python train.py --num_hidden_layers=15 --hidden_size=512 --num_attention_heads=4 --num_key_value_heads=4 --head_dim=128 --intermediate_size=2048 --vocab_size=16384 --hidden_act="tanh_gelu" --norm="layernorm" --norm_place="pre" --norm_eps=1e-06 --positions="rope" --rope_theta=10000.0 --rope_fraction=0.5 --qk_norm=false --attn_scale=0.0884 --bias="none" --tie_word_embeddings=false --parallel_block=true --init="uniform" --init_std_qkv=0.0167 --init_std_o=0.00305 --init_std_up=0.0167 --init_std_down=0.00305 --optimizer="muon_variant" --learning_rate=0.00116 --lr_mult_qkv=0.5 --lr_mult_up=0.838 --beta1=0.9 --lr_head=0.00545 --max_grad_norm=2.0 --warmup_steps=200 --schedule="wsd" --decay_fraction=0.301 --decay_shape="linear" --final_lr_fraction=0.05 --batch_tokens=65536 --max_seq_len=512 --doc_mask=true --train_tokens=600300000 --max_steps=9160 --dataset="wikipedia_en"
MLP neurons of a small language model. Each row is named by its layer, matrix (up: input weights) and neuron, and shows model dimensions 96-159. Each number is 128 + 32 x the weight over its row's rms, rounded and kept within 0 to 255.
A block is one neuron, or neurons of one layer that tend to fire together. After each block is what it responds to, as a language model described it from the Wikipedia text at the highest values.

L12.up385 [127 132 112  90 156 122 168  83 131  94 123 159 119 119 139 162 146 123 168 113 123  89 101 175 141 198  67 156 123 157 142 148 158 177 127  38 128 123  89 123 153 113 131  94 152 166 149  92 104 108  85 166 166 165 157 165 157  91 162 143 132 136 131 130]
L12.up906 [115  89 102 136 118  77 146  94 141  96 137 118 110 191 116 166 123 114 178 154 128 154 114 133 182 147 119 159 115  70 114 151 115 127 128 112 169 178 101 121 175 160  91 131 107 180 111 113 126 114 147  91  60 150  74  96 129 138 135  90 159 144 237 137]
L12.up916 [117 111 202 144 157 138 116 109 178 138 198 148  89 104 115 101 160 159  88 118 134 132 144 115 199 142 196 128 130 151 120 139 190 104 111  77 153 150 119 164 105 100 128 150 115 145 128 158 111 109  56 121 151 163 123 134 165  91 154 119 170 127 130 117]
L12.up1007 [143 134 127 107 110 100 150 145 163 159 168  71 185 100 144 172 145 100 130 116 116 112  96 106 172 118 192 104 121  62 101 114 162 111 149  77 129 146  84 143 125  92 116 133 136 118  58 165 117 140 167 117 142 144 101 169 153 133 135  89 120 148 132  92]
Prenominal noun modifiers. Adjectives, determiners and word-final pieces right after an article or "after", just before the noun they modify, e.g. significant, seminal, same.

L6.up122 [147 141 112 139 148 164  86 134  60 136 156  83 104  92  83 152 125 141 135  72 115 117  96  95 135 125 127  82 126 100 210 165  79 113 161 126  94 172  98 135 135 171 138 110 180 126 176 126 154 144 108  84 105 102 114 169 139 140 156 155 136 185 123 118]
L6.up299 [172 110  63 117 151 149 164  98  70  99 140  63 167 131  99 144 130 117 138 148 138 131 101 110  75 199 139 154 174 120 126 138  88 193 126 168 140 158 163 127 130 146 128  94 201 135  62 100  91 183 137 141  77 143 162 150  94 147 105  93 136 127 102 157]
L6.up911 [ 78 168  69 145  48 188 168 104 124 135  94 147 128 142 116 104 102 122 134 110 105 152 104 156  77 158 139 139 163 105 116 122 141 150  63 148 124 124 179 117 183 165 170  82 113 160  89  92  91 135 135 119 199 157  99 125  95 186 109 162 102 137 212 159]
L6.up921 [177 130 106 139  85 142 112 158 186 145 120  90  69 152 108 113 215 121 116 145 120 143 131 128 129 142 142 148 111 122 160 185 114 161 147 118  59 105 132  83 165 201  81 121 164 174 190  96 151 133  79 111 131 161 137 138 156 177 102 126 140  84 155 100]
L6.up1205 [107 147  89 138 116 150 168  73 157 167 143 127 152 206 139 143 157  60 135 109  98 124 135  91 112  90 107 133 168 116 170 132  90 162 111  54 150 147 134 134 112  84 187 150 171 116 176 145 144 151 117 136 124  77 164 142 130  90 138 152  97 103 101 127]
L6.up1322 [ 69 134 136 145  71 103  87 152 119  84 156 118 101 163 137 128 166 176  95 125 118  94 125  94 160 132 169 124 137 133 128 182 115 152 117 125 111 167 125 179 152 133 163  94 136 130 126 109 138 169 104 147 157 107 109  60 140 146  90 143 152 166 142 166]
L6.up1374 [137 131 107 101  83 124 129  99 108 156  86 126  82 146  79 126 121 112 114 131 139 170 152 184 101 178  82 136 149 116 143 108 146 145 122 144 119 114  94 111 149 136  97 121 181 114 130 147 112 147 143 126 187 115 123 168 134 167 106  79 130 107 140 172]
L6.up1457 [137 129 108 159  89  85  95 115 151 147 150 176 176 147 111 139  90  90 123 105 140 174 102 138 104 137 106 157  91 120 130 148  76 104 117 167  93 100 185  99 177 156  87 137 107 157 193 153 140 139 146 137  92 160 114 120 126 182 107 174 100 115 162 176]
L6.up1519 [117 135  92 123 101  83 105 180  89 129  99 139  35 201 140 127 117 158 144 112 204 151 149  88 164 107 152 152 141  83  98 150  87 100 129 172  98  64 148 155 129 138 101 129  95 150 130  90 136 138 106 146 169 207 134 101 107 102 163  95 113 159  97 123]
L6.up1537 [160 119 110  94 129 106 106 130 125  69 184 129 111 145 145  59  88 175 144  56 129 156 146 123 117 119 145 172 104 154 126 164 128 174 114  71 110 149  97 151 146  89 108 100 157 224 189 134 179 158 137  78  99  75 163  96 110  85 101 118 113  90  96 163]
L6.up1603 [156 187 131 115 131 139  58  64 101 135 128 110 100 103 161 147 161 114  66  90 160 106 108 150 160 129 116 180 107 130 117 212 193 107 168 137 157 114  89 144 150 158 101  65 118  69 143  91  74 178  99 153 140 174  85 103 104  54 126 119 138  78 115 116]
L6.up1649 [130 137  99 145  86 175  87 125  61 146 122 141 150  88 144 122 139 138 148 129 141 159 149 138 133 108 140 116 195 103 153 158 151 143  91 123 126 158  76 101  88 127 134 187 144  82 144  89 160 131 184 107 113 148 118 118 124 160 159 113 136 147 216 185]
L6.up1656 [210 102 136 109 118  97  90 110 113 108 168 173 165 123 172 127 105 136 122 107 139 158 146 149 152  73 108 174  79 105  96 102 141 172 145 130 158 123 139 128 147 129 100 104 170 122 141 108 150 152 199 106  58 146 128  84 100 128 148 112 120 171 160 125]
L6.up1840 [ 80 114 131  93  85 108 118  99 119 198 129 126 113 179 129 214 135 154 112 113 134 122 162 104  55 103 126 126 144 127 121 140 108 133 126 108 143 116  77 157 180 167 167  35 160 105 145 106 105 129 150 104 127 152 155 153 126 147 103  66 116  87 113 143]
L6.up1950 [106 172 120 123 116 162 125 133  73 101 177 138  81  73 179  81 129 143 122 128  73 103 136 155  74 155  99 171 130 109 153 128 108 128 189 119  97 165 144 159 139 121 148  62 133 159 178 154 161 113  82 121 106 140 120  65 146 148 138  96 118 111 181 177]
L6.up1966 [117  99 137 121 148 130  76 149 190  93  96 141 136  94 178  81 179 121  97 106 130 123 116 104 122 104 150 101 119 157 108 155 129 174  80 148 113 147  50 113 175 194 208 132 122 116 106 171 140 114 150 165 145 112 190  83 174 167 126 154  54 135 110 168]
Kinship and biography nouns. Nouns naming a relative or a life event after a possessive (his father, her brother, his death), plus section headings like History and Biography, and noun suffixes such as -ation and -jection.

L6.up131 [157 161 108 147 140 116 128 104 136  32 138 118 111 116 125 116  82 138 173 107 137 114 119 133 108 127 103 101 141 120 183 145 103 159 121  95 179  71  74  86 130 164 128 106  99 104 122 126 180  93 145 195 106 106 146 126 144 128 147 117 170 133 174 130]
L6.up261 [174 137 131 142 114 140 110 127 115 100 114 121 136 132  24  75 142 136 173 130 139 136 123 149 184  93  89 129 115 118 145 137 139 156 125 143 117 181 113 162 167 109 162 113 147  82 145  54 116 117 127 185 113 155 146 154 127 187 129  52 152 151 162 160]
L6.up274 [121 184  63 147 153 138 174 108 122 119 169 141  98 140 117 173 120 127 153 142  76 133  72 195 135 154 130 147 141 127  94 118 119 102 154 145  66 165 169 163  73 149 204 145 233 177 137  92 201 125 106 151 103 148 116 148 146 134 165 155 100  99 113 125]
L6.up717 [ 82 178  61  90 156 100  55 131 101 119  98 134  81 139 137  87 164  84  97 160 140 101 110 158 122 144 100 158  95 150  74 175 125  83 113 133 167  89 145 178 164 146  60  87 143 148 124 124 142 131 140 106 152 159 116 175  86 148 112  89 114  96 119 156]
L6.up723 [133  97 137 110 112 158 174 169 148 143 106 171  88 135  93 118 138 112 146  96 106 108  93  88 145  85 135 138 187 117 121 183 135 142 100 119 120  65 131 153  73  79 196 160 130  80 131  99 155 124 125 166 162 127 122 173 149 185 161 173 132 113 173 143]
L6.up905 [101 130 117 146  93 117  93 105 149 141 137  91 153 136 130 139 154 163 160 143  82 111 166 115 119 176  64 115  42 110 126 128 144  85  82  90 187  99 116 146 140  48 160 122 132 162 114  74 113  98 132 144  84 100 106 125 145  81 106 102 123 105 117 152]
L6.up1078 [100 127 130 130 116  55 140 140 141  95 136  91 118 151 125 177 130 154 138  87 151 168  92 127 127 161 120 115 109  95 138 114 136 156  97  31 102 105  91  95 152 206 227 109  64 148 161 150 142 129 130 117 129 112 127 140 129  95 148 144  98  86 171 138]
L6.up1151 [174 123 145  87  97 132 117 140 161 113 126 128 138  76 153 164  99 120 148 139  99 144 115  50  90 119 100 195 101 143  91 168 121 130 144  98 154 137  98 134 126  58 171 103 105 130 137 146 148 144 157 165 134 102 130 137 105 159 162 109 106 135 115 105]
L6.up1152 [122 166  93 145 216 117  60 134 170 143 118 104 131 135 157  98 141  92 132 107  72 159 112  99  63  95 107 126 115 131 237 153 119 114 172 100 132 190 145 140  98 182 151 124 137 188 141 139 135 120 122 122 189 146 123 115 183 164 156 180 188  71  67 136]
L6.up1328 [131 118  99 135 159 152 152 152 133  68 109 152  98  99  62 111 159  95 146 128  66  65 168 101 158 129 153 146 130 171 132 135 100 119 101  45  91 125 148  98 164 131 183 122 117 124 167 121 127 130 130 141  77 136  90 186  74 103 151 138 138 176  75 167]
L6.up1399 [130 169 195 131 140  96 209 143 125 109 128 152  85 100 100 147 194  90 126 122 173 154  98 163 119  98 110 118  97 149 228 174 137 120 138  89 134  77 144 104 133 127 106  88  88 151  90 138 116 118 158 133 171 141 119 109 141 138 175 159  82  83 144 136]
L6.up1530 [138 108 168 133 114  84 123 161 134  60  74 113 100 177 138 141 143 155 129 126 106 160 133 128 107 166 126 115 117 112 129 132 162 126 153 102 109  92 154 111 100  96 140 170 102 155 128 159 146 110  61 144 171 143 128 131 159 142 158 138 128  91 108 156]
L6.up1602 [ 41 151 166  81 139 127  81 166 143 182  96 109 148  76  60 122 163 129 148 118 173 150  21  69  97 112 121 132 120 146 137 102 137  99  91 105  79 148 108 105 116 122 149 132 112 121 145 176 160 131 155  87 175 141 139 128 142 151 161 192 131 131 157 145]
L6.up1627 [ 78 103 166 139 105 156 116 124 128 127 127  93  92  73 108 119 188 174 170  89 147 167 137 139 142 145 126 120 142 146 112 106 122  99  89 171 157 176 186 128 104 100 124 144 119 139  83 153 182  85 147 156 114 180 128 151  97 151 112  73 114 102 143 113]
L6.up1945 [163 125  90 179 171 130 118 140  40 130 190 108 104 140 123 145  83 103 166 108 129 136 101 142 147 137 122 169  66 147  99 170 144 126 131 155 127  71 146 117 141 159  96  92  98 136 149 125  86 134 112  94 104  59 136 111 166 129 151  61 164 114 103 123]
L6.up2025 [154 109 137 158 152  88  78 114 160 150 114 157 148  69 154 122 125 156 115 164 142 172 156 106  91 181 119 160 131 161 108 169 143  68 123 118 137  81 135 131  96 128 105 100 152 121 161 100 135 115  97 155 160 127 119  95 192  88 130 125  93 143 133 170]
Unit-rate slash. Mostly the slash inside measurement units and formulas, as in m/s, km/h, per km² and mm/year, plus InChI slashes; weaker hits are scattered word pieces and hyphens.

L12.up427 [113  61 154 178 109 178  69 134 116 134 106  84 188 124 113 102 113 113 126  94 208 157  91 143 161 141 146 111 155  68 137 148 144 113 144  77 154 113 126  84 159 112 112 156  89 135 155 123 118 148 190 136 150  69 154 144  73  54 101 128 134 158 137 118]
L12.up847 [166 147 100 124 115 121 108 168  91  71  97 117  56 107 157 119 130 115 120 141 164  88  50 148  99 109 128 141 172 125 156 117 128 171 154 119 175 162 135 166 131 187  96 153 114  90 128 167 137 166 129 113 109 184 182 171 150 119 133 144 142 137 143 130]
L12.up868 [119 134  83 175 116 102 150 173  99 109  88 164  50 119 142 166 139 152  88 107 151 110 191  67 130 137 117 134 114 108 139 100  95 113 106  99 121  78 142 142  99 153 122 135 150 123 101 114 136 176 145 122 137  96 160 206 149 146 128 141  92 117 155  67]
L12.up1016 [122  80 110 189 153 112 193 127 147 160  99 125  85 133 125 112 137  94  97 130 136  73 148  54 138  87 147 140 175 112 102 130 138 135 138 146 112 120 208 129 117 136 167 128 159 132 122 113 140 117 121 162 191  44 144 162 143 120 190 135  91 110 129 124]
Section heading words. Words inside or starting a Wikipedia section heading after ==, especially Early in Early life, plus Background and History; weaker on words inside titles.

L2.up223 [137 120  95 135 149 163 104 129 139 124  75 141 132 125 116 120  84 141 150 154 139  73 133 165 144 117 120 183 117 141 170 152 154 121 126 123 146 179 139 123 155 162  39  85 127  96  76 155 126 168 171 101 110 116 127 181 128 103 139 119 173 168  96  94]
Time-span duration nouns. Nouns naming a span of time ending a quantity phrase, like two decades, five years, two successful seasons; occasionally long, short, miles.

L12.up101 [ 96 168 110  97  78 127 110 133 108 132 168 129 131 135 148 110 132 116 178 147 176 174 158 138 135  92 135 117 136 185 102 162 105 113  94 104 126 148 140 171 149 134 144 138  81 156 167 119  83 105 166 104 130 104 104  75 134 160 101 157 118 161 132 134]
L12.up145 [134 123 116 164 128 166  77 140  72 101 139 144 185 126 122 117  90 173 169 125 172 147 115  82 154 128 123 157 157 138 118 142 100 106 110 131 152 160 195 170 149 129 135 107 149 162 161  91  93  84 100 139  79  87 109 110 113 107 153 167 108 156 162 130]
L12.up1367 [105 110 117 170 151 192 106 177 101 116 152 161 140 110 125 140 149 106 150 124 106 231 181 146 119 130 179 109 104 154 122 170 102 146  56 179  77  99  97  97  88 165 129 154 115  74 131  61 108 139 115 105  91 134  56 100 135 125 143 144 106 107 144 122]
L12.up1491 [156 131 159 126  70 116  48 122 113 103  68 186 137  89 123 130 171 129 135 150 109 123 158  87  92  90  85 107 114 151  62 115  85 179 113  84 145 156 125 153  90 168 163 133 115 206 193  94 169 126 135 166 131 112 165  96  93 129 123 155 110 185 147 138]
Military unit contexts. Tokens inside military text (unit names, service careers, weapons), often punctuation or word pieces such as 46th, submarines, Air Force, Grenade.

L6.up125 [132 148 162 114  89 148  99 122 152 174 137 106  57  78 129 190 109 102 178 155 124 130  49 107 192  68 121 122  62  98 137 170 129  95 106 104 110 171 138  92 172 153 116 133 172 149 119  91 125 153  73 111  90 121 126 121 132 121 172 162 124  89  74 127]
L6.up162 [112  93  61 152  47 145 139 176 126 123 174 133  59 190 130 212 133  85 177  72 150 107 125 135  93 151 174 139 109 148  92 147  99 114 122 155 161 101 109 173 129 122  76  90 105 144  92  94  94  95 185 121 128 147 197 116 127 145 146 165 110 125 123 145]
L6.up334 [138 161  93  55 118 152 139 125  71 152 117 151 131  87 125 148 172  95 206 148 124 133  99 110  79 101 139 145  82 131  62  73 125 139  89 122 115 113 187  86 136 192  92 160 172 151 162  77 141 168 160 128 114 113 149 114 125 128 131  68 114  79 130 133]
L6.up404 [116  72 124 181 173 104  50 143 111 137  92 106 116  91  74 176 167 177 134 112 127 128 164 104  92 109 114 179 145 156 113 135 126 109 135 111  97 114 116 170 103 155 120 176 145 175 136  96  70 144 165 146 184  97 117 124 107 127  92  46 153 128 168 188]
L6.up494 [ 60 131  58 135 178 163 139 102 177 121  94 171 126 173 136 120 157 162 151  83 172  81 154 147 139 110  86 135 180  99 129 130 118 168 119 114 158 148  98 127 130 103  91 131 129 150 104 165  82 144 140 108 127 154 172 121  84 125 131 139 176 126 117 124]
L6.up755 [ 84  74 144  80 137  86 125 169  71  73 154 107  83 147 143 141 167 137 135 122 197 193 145 145 158 131 117 113 151 125  80 149 141 148 156 115 121 106 164 165 176  85 156 109 139 159 174  90 110 182  86 158 158  70 154 112 115 119  85  68 148 122 114 115]
L6.up934 [133 139 153 138 121 106 110 130  79  91 143 127 220 102  86 143 142  91 177 126 120 152 125 162 135 129  71 120 148  97 159  82 153 142 121  96 115 116 129 116  93 164  77 169 179 116 119  96 157 124 141 169 133 152 154 157 170 146  89 106 144 134  79 173]
L6.up1028 [105 101 108 117 141 161 149  94 171  80 106 128 145 151 133 145 108 111 175 184 114 144 100 103 150 100 106 165 153 135 116  86 157 183  72 138 171 179 143 145 186 130 134 133 128 182 144  98 143 180 145 122 118 104 141 150 137 146  79 166 151 166 170 115]
L6.up1060 [120 173  61 143  97 158 120 132 130 107 118 130 109 143 128 116 113  74 142  93 132 148 104 142  65 108 126 141 118 161 160 132  93 150 121 145 141 157 159 174  95 136  69 138 130 121 147 140 121 127 149  71 195  82 132  80 109 124 162 162 109 145 114 169]
L6.up1263 [130 166 119 157 162  99 119 138 117  94  74 114 158 127 144 161 129  98 137 121 102  97 147  82 221 138 186 226 101  98 111 143 133 124 172 107  92 147 132 141 142 151 134 123 120 153 159 122 155 104 106 139 119 125 182 157 175 103 126 144 105  24 133 152]
L6.up1267 [138 136 163 113  85 108 121  72 141 119 167 156  78  96 137 181 144  94 111 137 156 112 159 179 106  56 125 161 105 195 143  95 112 129  86  87 132 119 146  85 107 146 124 151 158 126 194 107 121 137 144 133 113 120 194  93 167 149 161 196 135  91 128 121]
L6.up1357 [ 76 127 138 116 168  81  98 116 134  94  97 123 165 142 117 154 116  89 114 103 165 129 149 122 167 160 173 123 165 122 134  44 124  98  98 126 114 153 103 125 142 154 109  96 171 145 162 128 113 151 114 154 169 129 138 166 150 179 127 118 172 108 156 165]
L6.up1409 [139 147 128 115 151 123  82  95  65 204 128  53 114 150 164 186 110 148  97 122 135 138 105 116  87 193  97 147 116 144 129 138 110  99  95 224 104 135 152 149  92 149  84 146 159 141 153 105 100 151 108  93 110 111 149 156 148 140 122  74 111 157 106  67]
L6.up1619 [151  59 139 133 136 149 133 114 130 127 120 110  83 180 115 184 126  82 161  39 109 129 102  87 158 166 190 146  63 129  76 136  88 109 117  80 102 188  75 134 121  87 107 137 147 142 118 100 113 152 114 108  83  98 127 167 111 176 135 172 178 109 109 156]
L6.up1700 [159 125 184 189 146 125 122  87 121  61 141 187 211 111 143 139 132 117 141 117 107 183 127 118 183 109  89 105 114 130 127  79 138 155 101  97  86  73 104 140 146 116 129 108 101 177 151 149 118 197 137 149 182 136  98 162 104 145 145 127 180 107 148 164]
L6.up1721 [ 71 125 122 129 170 137 109  97 107  55  91 143  71 128 123 102  92 139 127  73 146 127 167 139  94 148 110 173  77 145 123 183 155 109 147 140 138 125  71 116 127 155  87 106 112 117 133 116  73 158 138 125 191 176 137 148 125 125 130 150 143  93 189 169]
Years after determiners. Years and other modifiers right after the/a that open a noun phrase, as in the 1990s, the 1998 Winter Olympics, or the now-obsolete.

L2.up1761 [113 124 186 102 121 134 140 113 118  98 162 171 134 136 129 115 112  73 101  92  76 199 144 143 159 148 133 157 150 163 174  82 146 139 106 106 138 145 108  83 103 130 126 145 135 156 166 118 151 170 145 128 123 115 116 129  59 133 102 146 111  49 118 135]
Four-digit year tokens. Four-digit year numbers in any context, often inside parentheses, date ranges, lists or after "in", such as (1974), 1999–2003, in 2013.

L12.up608 [110  99  92 111 165 113 132 131 173 122 120 129  99 107 149  17 114  85 104  81 107 123 201 134 124 122 147 163 126 140 134  86 152 123  47  78 117 106 109  72 176 104 135 147 193 117 112 115 163 142 183 127  85  74 131 144  54 159 134 159 159 138 155  93]
L12.up884 [ 94  36  92 116 119 106 101 105 117 107 148  88 107 120 100 127 116  49 140 163 132 140 135 122 186 132 107 160 130  48 100 126 157 141 127  50  87 131 149 148 177 126 152 108 128 169  97 115  98 164 110 154  87 164 144 139 156 141  64 130  97 177  85  86]
L12.up1144 [149 101 113 117  65 144 132 146 111  92 131 178  95 113 118  60 159  97 121 108 125 120 120 132 128 135 156 135 185 100 142  66 151 155 114 159 142  73 109 125 113 136 110 155 136 181  75 104  93  91 115  76 137 152 113 149 179 137 142 198 115 161 154 134]
L12.up1391 [137 103 149 128 128 142 186 127  77  79 114 140 128 135 163 134 111 128 163 166  64 141 143 105 165 162  51 128 194  97 141  97 109 158 175 137  53 128 175 148 181  87 152 129 161 151  70 146  96 129 112  90 124 124 145  67 141 119 108 125 130 120 119 159]
Relative time-span units. Time-unit nouns after a number or "a few" in relative time phrases, e.g. three days later, 27 years after; weaker on "an", name pieces.

L2.up724 [157 146  95 126 152 134  94 166 205 132 127  90 135 210  89  52  96  63 118 116 116 174 102 130  90 179 100 173 113 176 119 122 135 140 145 144 103 164 100 175 172 149  73  57  99 189 138 114  66 131 147  86 115 111 112 109 109 124 119 147 107 180 111 146]
Kinship and relation nouns. Kinship nouns after possessives or the, such as brother, husband, son, family, plus weaker hits on relation words like similar, related, bond.